config.yaml
n_layer: 11
d_model: 896
n_head: 14
n_kv_head: 14
head_dim: 64
d_mlp: 2368
vocab_size: 8186
activation: "geglu"
norm: "rmsnorm"
norm_place: "pre"
norm_eps: 1e-06
positions: "rope"
rope_base: 10000.0
rope_fraction: 1.0
qk_norm: false
attn_scale: 0.125
bias: "none"
tie_embeddings: true
parallel_block: false
init: "uniform"
init_std_qkv: 0.0127
init_std_o: 0.0
init_std_up: 0.0127
init_std_down: 0.0
optimizer: "muon"
lr: 0.00971
lr_mult_down: 2.0
beta1: 0.93
lr_head: 0.00466
grad_clip: 1.0
warmup_steps: 200
schedule: "wsd"
decay_fraction: 0.831
decay_shape: "pow"
final_lr_fraction: 0.05
batch_tokens: 131072
seq_len: 2048
doc_mask: true
train_tokens: 1278000000
steps: 9751
dataset: "wikipedia_en"
MLP neurons of a small language model. Each row is named by its layer, matrix (gate and up: input weights) and neuron, and shows model dimensions 741-868. Each number is 128 + 32 x the weight over its row's rms, rounded and kept within 0 to 255. Numbers have three digits each. A neuron's up and down rows have the sign that makes its largest values positive.
A block is one neuron, or neurons of one layer that tend to fire together. After each block is what it responds to, as a language model described it from the Wikipedia text at the highest values.

L3.gate249:119123084149166106092145154108054122151157091108111118119122085159176179119117184142132159095168163127186153160084156134112109152138103169194139174114122128146113176174140132142117096118130120144112107156109118125104158078120155116184112127142115146136112154142103098118143148155134106078153115114143120093159163142108155065151125110109138101081130168124136113072170187211095128178097
L3.up249:107110139147113223118135121200121131101201132120097141136120145145187110113152143164104100122190137169089173147103191152134172132120103149167129078126111123155124099150138142100127113113170104124201128131133113118150143104119153149209122120114198197156119194115145119147149131101163168162253131107154128100148140092172137116160107135152148141118152119123101136086144143124084129123122
L3.gate1449:092141142082107162136118121096149122174123131147089121161086187117206062162155082079133135175171161187084141131093180145206168147149072152129124147128132090096133065127141171107070097099165184099181083174092167113141136125143081179130113190094084173119194109118152110121161191115160142144138106116154148172171119141148166238095117143105189170142113131089106122133165088141123146116128
L3.up1449:098125129086084160142154113119115122159152130175093134121084100111165091134120144116182118098180100168119173099102158155145076104204120123131116124180125143115142099135154112084051112108134126097133052148136116189110089155099103232101133152134086070128146110074094103128178179099127111090178168150177172157148123182131120150140168081113180157144138096145168107143153054180132182137069
L3.gate1562:047087152132045152048115118168138141118130077134164112118059141115145151087115065086087092104117101106181137140128105137111158184133101187156169111148146094132136136137105164162186065106161137165145124091092137148138154146132087078098178138133098132168105127127131112087142070161156182105162150148120114074153153143134112131098169144122090135148104104175120094036173162113122175144079
L3.up1562:077083148115098168158157064149139107139136086133163075119027070113174213094141110116120083145142168115111101136171158167142228181143122155134140143094165081143157129155109136138174102142150189156140145103062164123183161179157094108141198161163112155161126126111114108084181101147131165097148140086130131091166108113080146154163173137094142161136143177165104092159201137091128184106109
L3.gate1748:138096132161115089107097162141078123172152167136089167056141120127111074163160115150106147112132150120152122067102158139158099143120202067151168146140137143105134145123118098122101070153134151064160141170087117062160160121120144078086120130229138090076163122159169167147113111132078134141100106067117111110173146109024145126148099140130084085141118066107080131169133128159096056118091
L3.up1748:137066130121075107163130131098100098202133146109167107067161109168155112118130135092100104107085140118116115100155169107146125175145173104128125119124173180124152142096111147072112106114166072059197153160115136126167148206087139096079128124152135095075142139159122151146142131131089136148117139095108109055148081076024161151099156133157104130122114100102143131162103080093125118119109
Responds to: Before a year number

L2.gate105:107098106184126149080119144167129125121145109111184125149163061199118141164111054092159087141188116083093130198148184138125166146141101112112123131143172170157150115167088108103107138130145108181116170085216087147155183156135131090178129128084084130108184132116120100207161105155138106129082157194158071175160079179108106059135073127129154053142091105104145116181152117109074110137119
L2.up105:131138128147038096113115192147145094149133134123143087138116101154158111152086075036164123100104107099087118134147176121043111118144122108078110125136127169133152116125144215128156069136093133138143110116206100122115136151167135117163103146110137150077136124117119104184144138117110052122111105127144131146104100164114165136057117115216158117128064073083129103167106139163053123156129
L2.gate577:069090162094093080192170140113191136089093154136144172128130121095157179091141121127160169087128118106148146114100059115083173135125199097078183098139071139116058133171133140180146097105121134165133100185081146118169139135112109173139129131141133126098125104064147142103089086152152145113171135116106143103139111144133128102097127105113148125187139177071157125126129192137140171101090
L2.up577:122130112142104139081173132069141064117192021140125149074103075184081164165152111066085113126109163100087120120127140048149083114161158079161126114126110077094115080107096142129179171133121136102101116096116106101170153121164101144099126120173181142113086189122128115143132127130126117149147105115117115156151159172126124089135160106107130154121165155161112105136172130166082113154092
L2.gate643:162123137143088107096115090100107122166154152186140176121110158112122114136079100135072103134096075149167156147116177206122176104069173088138139107178087131117068123146107161068135065114143182165079138100065149177168101150127089136116093119130156090136105198095110232154116131145120169123104133129159150075170155158109112128106102133160109127122108120141099107135073123122142110158180
L2.up643:088153118125160164156092150139188113110101140176106106066179126172163131141108100191030113167140093094180168136101146146158080149172086106133164136081156145133135169118185136124084135116086168160155132096120153082125117134156192088151144113161226128092140169131168118104110113144152113116139089101111107108128152099190142095124067122102117150168133139179101112144125105132149120085102
L2.gate901:148107150139127205191141091207178136126160159083109137133135143229120069118162139174114185115134144050142109118163099146121142090137126129086130170173159128174130140158110109090121109131076157140103184182118139165129137098137131154137121174122131079095099137136077172125082143154126120151213131075143079110137076173125120094137136113108087085166061130154172156174186081110120156072108
L2.up901:102101114179162140064164142217138115207190097107098131075081143158168110116143104068064114113099151132110108122142115146149158119167099120121138178244143141133087137115121119034143098074164172193108115095090174153136169120125135180126139124097118091067053092103147119153143150114152134131160174099137128094147092114134166147131124122068092114166112189154180187123163102120126144103075
L2.gate1037:084122120222157131100129174142101153129115098121096183081094136169120126126110141118200114125172049169165238063115139069130156177114186098106091105161115073158128149175088139112171159137104168140178142127108122100141109103155167107123161227089132106136183126177128114148119140099134089122164124188181151068139150134105130129087130142163094114122130150153130178084167139153120084109166
L2.up1037:103093156115120083077149105172096180203074166156075139135051183148109117170127131127143133132171047159067176099177159142166148127158113078140083164145117118088098152108095165091043083102115155078157178138084154183156085159127152073115126181128098079210122166113170105186179094120130075168102106093115104085130180161144156083122103104102121117164136155122121118025107143155141133155136
L2.gate1131:127152122104173089108098157119080109150069162081101103177116129158093170107143106146054114092159138144123123113193129137137137125178137113115089179112155105125127161062135127119092070133091140144155170077086122124137112124106127140116125080165174147096113155118179119108169120151165127115118126154150106105112101228131104120101111162153153122199137178136108134191102111136088178135176
L2.up1131:124138122119109112106026121129134150139140179144122070170160158108125132106155132117165151111128095110124105155177167076191126136192156085114149211137123162122101174095127121122112080130141113147166104082190204101111077114055142143124164145099149087094158145108144146168087205139118131152087165114121171103164144188124129093087131126114132142107115120132172120153125107103070185130103
L2.gate1209:110066149057084141107082129138122055165103193099101122111098142193150172142127063177137074106108116148086090138154182197118117086127110115090112091098172093151153190149078120096137104128158110157177158160083157148110105121161144120146091162128093130096132113131156095086068089105127123126138108158147126099143116119060128095138116106104102116129108090094165188115119151090167153104179
L2.up1209:081097162066088162123137063121130060158127129136124106106063179202152186180139087144170068107103136145104056190127129208106180106102124096095066105122179102156161166114127131094171093148152159168140169175133136142116097136170141094159106160111081101161146130147135095062126134084152124109148114101123105062149074102086192100132179090129101135142079112138150195121151116125116152073175
L2.gate1433:163150113147146111101096135114146140140110143141140129120118150153125068121122200153150150156152109126165196063112104085082129133174088120125127152149138063160146103088078106117119114124121068101139112079145076119150122133067124148180084117087110051159124158157106108108178100137140154134137246132160151142136118182046118169151127174145135166120159162078145095190153125118117141121163
L2.up1433:112111124095143127168153074133087160110079166102154121158088160151126115103143151160191143169077118156124147093084101096076177073160084137086126129155160113194128154164160116149092148116151158106108139061121074088150111125174114109130135137164103069142121118131160090143139187112140086202107157118149165098149063180085106116134128154083113114077122157085131085130153081136104116130068
L2.gate1457:095160174098125151138136144140119127065116099165141168122089168136087097110087102128116117158171173156104138162161135146131159132168102121148164186095168094114124085078105119099140122069127151171129109131127188126193146118122113178065097101084073127157111107119143167114145172155132160100170120099129099134171100141119113159127084134129127216099205170100156101105125032119129149158151
L2.up1457:148113154120123129171134143158122129134203122158108130144094171190142220103097119100116098154165190147128129094136107162142153138134068090164183180165102076110117119066123173085175103064168167144141123175161237161133133082160148097085132157134125175107123121088132178100180135165142166129175110131095123157166124118143100124141102105120113178134192141166160150143114067122132145132148
L2.gate1736:081080152134141129134116171225145158137151132084148166129127183161170100135113134168111122109159121121131171129077116145119124136141105141064174150112169114125105130115123143167159145142151119126152073146142123123098071137165192166145081101094102144158136141142144073122114139153171112179132136124168160131099131120096102083146112090126165072077108126130169131144100113203147104072104
L2.up1736:118188147121115145133079103149107169156095094089183119109124167197173089142124169028119210136107081151102120133144118130161128125109103164106178161115146138088137138132106161140148129115175103135185108140105145145135138127122161162126105140096144085140152158190123087117153183084115105123116119102152192116079106160093126169152168126116125089165111130096193122155106125133130145178084
L2.gate1778:134131134116134145107154129140185134111171103175133143131199144136173057100164094122143080114111158095166164188152089158142133163211206116091129140075161121137158127086164178157083142122146164099124119144100160040129091123143164139106099169130148162165141146093168133117126120081131130174074166116126149146154081122127083165151129146152075132118164097170109164122127162097074081103115
L2.up1778:135130150095155108096177151113158164126105088186133136095176135120215062063172139064128149149130157106144172148111135121140118110198144102070098122135143128181150125146151146130076118100125142114114079150131150058129103188064116126106123149125168146166135178066137129111104123054109151124104170129062124103146121085150088130145152194191113158116172118154176170114108122063125077114142
L2.gate2067:169141167113092102104165140175138172105126121155181100109126138094128070166124094115134121132199116151130129096187121139164073126098134147071151191172130187124151180151119129129126122133172193138135127159151102112112158133149110083148131104154150182146066113125137120100121135054097119130116166120143141137089107118143114095152136145142160102171142096067113145195133119130151068122136
L2.up2067:079197129146111150132162160114113134098107135135113131125107098078084142194130101079135132180147120143125192130191095166170086165046142080104168128146127169125118149144111131120141143127183143112153144172177081125162195136109106094140166130196155142126098165135110169144191156134102141146135123120124169152123103086068118153132134159088130068165153128119113124165100135195128092180114
L2.gate2109:066125103107105131139156155177110118162150123207082163133103165143137115144091046101084160092193120141081131130109179104140152113164151042126182167135128081146122159109120132131091108020164114114116136173086147121089124141083085134092190141171097174122163187104129143112116129113109076142087168067128125140109058128131126141117104162133197137147107138142087137139113063166127175113074
L2.up2109:103126131133115143148121192155128136133140127147119130153097149181213098140083102146165079103156108114119089137073084129103109133184094120159192172195148143187175128092183159115145118133156148083177115143116188137158176123092107095084097153115096132140109140129138113156179127133088149088151121079067121111176180112057127119183176106159096145102158131080150127082137162183148108136129
L2.gate2196:120131102058084168157131143168060151161197090128153165150129145087114048133108121126121109164161092126156135120160111144146139166158115123186195092126109160145122115131136095122123149143131151129107081111128089157096121169159113096175134112140114139170150109141151197109237124170152093180119136119097108131080160122144134074116130122122105133132131128149141133181038135186107145197109
L2.up2196:104132118146168104113086189157078130109102126115165157148091201147105119170085102149077073138106068141137117151108143155140117131166169121166094165134116181160115126119202173135108088120095187197111175116085180102112102121095172156133139137182150135127153135063152142145104146133105064088122084159146133134109124167169126127126206111131101148161158165153156097085127158143083183116135
L2.gate2258:184135124101158137158129088160052116100173080127113089112103195143166077155131090129114091147201114107142133125162125147108120135119128100139152145155142078128157164117102125113083193116120156053194111138179117169160137147083113120117115168128082132128114149167180151127161094145143173126105166158156134118194095085168143100134101154175133077087108080136155082068112136176105113133203
L2.up2258:107145145125079101111089152086152162097146143137091151134146186188163108138143144110110115065179110131091108068156127192186137084122065121117163149174168087154120145119089157152151149120165180155161168139150097119156196129027119111129147094130139127124174174084181096129115137164160146135157107107164090103165140058152099097125159108059135121143124130132123142105154132153127142158143
L2.gate2308:126081165090156097121214085154112109119199078113138091142163080164101120094130152083115158143120096088166156069119198110124145156110118145093122171085153114164134157178133175107101163111106084102138189078136102091147173130100134079087116114096129125116130137206188163155116076057112178089135113087144165120077132188177126082103160112138141158122136066093067151120143136118095145079128
L2.up2308:109124139116152076093134093163107100093196111126104090148166101160115129124110114072101096149164094122165134096141168123100185155119130107086102118056125120099126130144128174113142117151101114098143152078137125075120138183113129086064071138107118137116175141187233185152119071121125130089147120137171125159097104206196179104148157130137124162151141093100115124139148121106136150066096
Responds to: Month names in dates

L2.gate175:108126131149069127074131162167139117077128146185097164169185152152075150124174166084127135173114136158113091135088091078131148079121095167153125150084072143091167180137141133182149154144135122141107144100155082128094162197130129101136146175137106140202160222119150077067132133139065101123090145139155139135150105124120176079134135140169097182124118160142140094133136126128134148107111
L2.up175:154083109159073147100188119173118125128101106173130135164147118160097195112176199082175097137096110122084164124090087158152109117137143082133116143175083114144104189136078148100108146097112084152120086111145149134179089170137180106118137166128128149118058109143132126115144148130161113126121090113072117103114115207116112146132153137077127177086148123136152057117117125153080097118089
L2.gate191:139172135112158114127145132104176131049132198104042096132172197124090129154196123166143064115098146164133150132147167138114085099096172124145141113120180121170097174101100116111084136096161117127199133109122147121100140136102157137180130123147120137158045094158142137106170148151086097124127132097135119111107057136132172134130107161166134158092110099178113108103069120097133123085117
L2.up191:146193138075136082093172165118180170128090146134096112077176150114102169209193127080152134134096147153124135106068146110141085115086124138153180098134133124138089168074133187063093121105126117200166136076115135133099127138156162149162162140113138111140073149024116079118119141184097096160148082137137103126115088106093170127140141123140119155118107118204087140106090111130099125089165
L2.gate537:148105099093082104140149104131152132124112135107103154133138101135120171115150154120088130110132118119178119127146150109099138122117176080152069162145122119124178131139068084149099060132171166149146102133160140086154043092071151168183133096106119127143117112101127129162112153127156097079115139220113100117127207098167110160149143126135137129142078176174129145169168148145088146162154
L2.up537:140146091105133120160168083122151183109153115115062108115146138090157170175162140114117159148124149134095137147082141154164132097097154163089142096112122091119146221130099166125090073158156090133173113131090133167123164114095126088165107059125122120096084109173148152096099119127110164138080103140066152146136137130107114138124141117111125103115109132135152143133154120105131147137100
L2.gate867:131106163145127138106123110149131168115119125146052075092127135154194195130199137116136097172199140153185146142169107136141114114142150157136118133130164111118135109122133195151131107124099156058126128074123095133108059121125132153195131160137095169155083148076115144187111129141066120136101108218113124201137070089134137140096154053119205114050091159131082124092129194124089112137139
L2.up867:129112099132090113165124119078131106137134105134104158131175140160178180168108117177152115172121159159139155138096106109155102172128109077156122111115134108139147123111207131133108121140091153163101122129135157155155149148115155119159128092159168141125123154105122080097093121109186111139120106164092065080113147134131122123084122140121089110090078117042114155169129115132140158172185
L2.gate892:080183145167062054191138140090164074129104146109057085131099125169130186083154147154131129091134089196133134202073127121114123112139128134186163082124167120162131119156142141136155080133066152107176115146141153098134085131148123083139180124130106121145133119098122104194168135122123140153188111120101098094189127141187170112141142100165130152107118154051144161093116081152095098129101
L2.up892:174173077117100115095159129160134068132109084078132156151081128126103176127164133170152141107150112138121152148117120052121106165074130160186149105158131141151129155196161112105165142086118110165200122146128174115109125151180063131186068130117154115199099116187157173179093101072131109132136146184106146157161125130072102087064178157128148116116114159109168144121165092083147167163090
L2.gate919:183147114155127118120121125126089114128092114115074142101128119155164094098148067158107117098160132133119142146066091119117065124181142098155142130089092098147142122132146164131143104180119100120081127175137118204120122104146153148154070128127164089149110130067173096153064170083169066098199156202066117114123109146168177155120194110134102091090092175129153130108093096115123136189184
L2.up919:182117150076124066096127043126144124141160080110133107114124156126111125177129082093123155116128092121143146122096116146151109132116116119133168089082120143151153226155059117084133121127129072122155116162144106169166081087156111135128114119105151150126135113074135186168128152120156049098181137100132173076162113123144159134138172169098181113150115144127073104078104061126156146162135
L2.gate928:161091093193069182101094139124126114152108129098112156143208091177114166120125164187157183166105109163114124160121137123155047100101088112152158101145142163114171143131152131120123153076147156131137175107168109146084129111075097087116158135112170132121128115124099089174118136188159124086185103153157101199167111157084125143140026099121167122092127094115137181146089163136067151122190
L2.up928:209074099196055159127110147159109097125134107143138161137185106175116139119114144147139200164111102171110129139122125156151093138085116118162165130167156119161183084149108145145103111063156150122178153077124113152131115138091132101132152092114162155122133134105102079212073142157155103130196098137135139157207140118084123141129089106149158120109129106137110146162130139120095107091158
L2.gate964:113060090140115148157133133152102104120117074047158145138153093167140109152182109118105141162138170119167091136076120155126131098109104127136161146114144142109130111079100049104171130144130193125164165123126106147136096097141116090153121107154111095173147105125075160156126162090090117143137137089148093145145095104139088120132081074098145104143098184135095150145155105136115097111116
L2.up964:115056123080083164133162103159106124199103124091112127162127146164166172177123122135099175156178100129125084141074119164120129102134125082135209131092122149074153077069094057149151149124166161102160148075143093108161131086140140092181093099122106150136146096139114146155130159134101107109148133143200062173126117098094099110134117127123127096106111153110079166126159126131162097104136
L2.gate1091:085162142113111168143116121150133104120139096128055154116122105150168107122118092121120178142139111137084160161141091179164056139106128172202142134142173117166109170118074152130147126177146195134168124164107110090136171040058141104234103136084135122188143096148125141120165161143090155162156133168099165112105114044128146105086138133179086155143085147107101124139130135130113109128079
L2.up1091:123130106157106109124098160097163098125063091118174100169153145146153127128106124097082095136184159200083131110143107165144108112149152160139186133117123038149107140129155120134150127112083135126125096116155109140149137123159124094120069208143186063116096105113156144190182141168155137147162129107198132138094086075063147072111160149127137134136119176127165114108088141082120158128130
L2.gate1151:184176103132141109131117100190111109135158116070147107070118077061140148115068176132129201118113074120100091109153120109125128130141168140154125149146107134162135102130140154117185118176103155067166139100158100126166118114106123146084147119154154083180123133176108085180120105123114167197132142145206073117144088155161077133052139104105093126115070152110119137100090116125082166158158
L2.up1151:131168159131152109134154115172147152131101169129125121111088071091145102070095127133096142122150087128117110126126097076108185106090083120104105168129093137154139094118076172129056169106091133097148110081101072103110143137131089099112127174172153100175106162111143108136126138106106153118150142105142092166152105121123096121078112028106115119120073071055082158139081142117133165146129
L2.gate1197:083129108130121137122125189118118157181159141124086160127145063151153230118113081104133095043168133139172159148136085104108136120146124115161095128145133111155091143130105175173132158176134130128181097173107037125149153143135170119142206138197098155095108133114175127168150169143156126102095116118118086127113084193127119129093162159114114119102131136132131136148085110130117088128169
L2.up1197:122160175124153129090138159135071155175115121138080080112032148067107133139083091135166112140148132118156119143111131170098127109130122138115164097112085076086146153147122119117171087128144160143148112117154064194160142111162132077097098142128146172109229169139165077172082152172125160080172113126118078124092080151072154179136116114103119072146127144103118180191158182101111167134112
L2.gate1493:152130120119066119130156161124079107108167167068100108117111085147133135113157149138129170145144160132107159114076139095120091165148145081130166122154147130132136134119186102164106133123140127159121134155138143069121140119108167103102061058134084169155148109110093095129087113176149093114102113136120133090141093088103080110142085109069183060156123129104097109172123123114118083133149
L2.up1493:151117067173132134113095122118124080127154125124119141112128157112122087139169094110135133204173121097153105133151180064121134147120138188115240155119086111144164191134170084138161163200104128123169151208148162098131136103118134112160169122125081160138134094099073146184130115125088133135151108163112145127146086063137103112109112113107204111156093095129103105166077140111130101067117
L2.gate1505:117181133098200132132102153097178152163148114131172129172142176124129106111118112144137142180146112164193128138163166124067159125108100118137116142085098104131091137167088115130090184120182111142099123142147076188125150157167132133143126094161110142135055161126111092199140143155092132129168144169118178066169082137112146070169124138065141080109121096138057135120163188109109051109099
L2.up1505:177080110180050121135108125107101155153112134152102087139070134130133119131125108129074104127113095189081090109142105025144110104183090127115147118151124139137106098109194100084109033111095106149168088117104195132150110138121148145092130105187097094108170171121142175149171107108122160144118113107151126092111080159106058142142086174117116110156106126094138130162077146041118118123137
L2.gate1635:137136156118109137112187150113103136134130181142128113101165135113137107097124085106122121081100136133140159127156177102175140111125150157146140150102155132095141101081151086131089127118173114159141129146160109136106094174101149093144115170149104165123163137168107107139094093104107114110126135132172143103187102048102125211137073085166159109094187111133093179169132168144174080129131
L2.up1635:166143146151134167111149160160115148166165186114123144102131144106156140160136091132145094135110167200101152136135118058122054133116136174122161106074130114139104145157129128176149198133139116134128175095159111136125115119057120074134147116111112216126154109140096110181140096056087074144106133114172167119115115032115068185177143132120128100084121120142099138158057166138135102109106
L2.gate1775:200162137148087157104187121118176139131113094098132163107161148125105148127066116209124129194111110185175100129117111123120096139131079138173144114112116133112117096121141160112097151175128150108132126139212188164101132107151141132106113122166099133138143108159082197103071169108137122107108111171091105141158112065153124118183128108119090099113123125122142108087093088130096093065126
L2.up1775:164118104158050143130095183159090130141161125098145137165106124151159135191101098167172135188133143137130089127091080107166075169143085164096163110140144132113155131157135137137143141133069119156163099107126151122168096147094146084168092167160097124139122126109130112103117152141113130131066139161069059148116146102094129102133125191083148102137081121058128153132136148141110136214128
L2.gate2197:121151141096128094151142142124113124091139137111065063181090169127142105076161118195134153129188077103133139160084107087115202121165103114131147189102107158178073120147165114105126130182123126111140139143109182097156132099146174119137128150098152132110116143067136236120131116076159113115147163194131102118157092174114156106115151101137087162119126210111152153176122130095081131117115
L2.up2197:127167123117125162121117099122161157066150131101135102102082168097160117080089184144160173113138091121185143124158151080134176115086082088097123134124101156149108114178165146148128091115105153185154157185138142156108104094199117086142079141104181115135107115039104196119142090098182126144136134134078099132138138123111156111120184095102082123174135117071142084125123152098120130130070
Responds to: Vowel-r piece after initial letter

L3.gate565:140191083093088132116175128105153153164153130182084123108164134104134068166095082068127127148108156146130092154083128183117081131129160153116121106085138135151154124125092115164128088154146119164203157125098116129117190074134102108146190112177140112107143142147151157106139126116069089196088123123126183186097134036110104163132092118161125123115082121085132152169130162133212138198135
L3.up565:147131175126118142133067108099104076077136133108165136059207093109117111129073094127165151180117133119146087187161127132083071135165135114131181106141128173091096081163087155103214136121112132190072142112133175066157149134169146126150115135111162138149116111134091061132139146105134119121088143162125176144162113163150090121140159172130149144113087107164133167159144175088148144122112
L3.gate908:107206130149128143167096169154146127096153097135108121133108113173124092181153148107165152189093124108082113166120080114178122102152120148156074151118072132122184159118120116155105083094104109187147094151148150141140063120167186073134159189130051107117160115132200137147111123150109141163087117196086154092163067112132110124093163143107112107082172121126165154151090118120078090166110
L3.up908:122128099142122100090127104155094133168128092111152076175146106175205151144138146083113146155117084054099126197113188138181125169086132111090094115084192065131124075089141172134090073176095155102051177102149139169086139097096223135087113112160091096139116142097162149101135100117136136128130117173138159124174194099069118129148179133128096124122116163113160140137157112146131137132122
L3.gate1894:134125139133123157130148097174093126170135102103121082148141100119119142168091101183126099165060108140183114173155141156129139098075151131135152112161139160089121138136117092116084109180124072100191171119135111093150147126180139133122158079185098132121135162135162167115165139200130128149124077175184138159136122040171038174134069123147085120103115127117077076175056117173133127129130
L3.up1894:175094145161161097066080133205098170180150156120119098208085123117172097156106112141153126126156094126103156187096136134154122170121102125151100151140136194117175170088058179128079101139155112148157130123163107125175134095157160138110075123106141089072109144141065150161130120132108124140131120169148089147035151146142137126097156137137107124142126072085156149074101119122129172130154
L3.gate2301:103197067131068131126161201095130129145095075111130121153127095154109070115161121113107085137135114173139177190167184112138098139043150141185148207126143054141135089070117120129098097133102125134093105076142131124136148168139144127100062138111141103117157108115143166146137147152073128100117157149134124140105154084159115113120137099098136110137137152117160141207101117133122068163093
L3.up2301:119192144131095120147199160167126161115144065121169124180114109163110102091116150098142143145102188090147188179101143128103099100147120096143119107110095094173177123168141087115075136053115195071174187086123087133153101131135213120149143110090138103118175152178145138160164113099101065153116132154069078057116071078123151155165116127045125131129108074131158164151137126125129173170088
Responds to: Piece after initial G/H

L6.gate1025:118152092133102122093170119155164111203133076131091151116125093198133152108074116113187121149144140108133173109114151165086162143203104136187102139114185132123135170033101155116099099084133119191131093121112087092125125166122116102143097111135102109113125096181193136136110150140077155105108148097128131115068118133126123062122134149132141117137157184082125064108151100154095133091111
L6.up1025:104047064094094109168082188114111095132116117112168149179136129149146093120161105121128134128102132164080097128135087142092115184158092099081060124118117147107156113147120138187160148155138172173112166132149131147119091108183122104135156100148095160133087134164113170108134131078175119092131055120137088131162099141108137086112119099185142112124179116098128129128186093149081107116120
Responds to: Month and time-unit nouns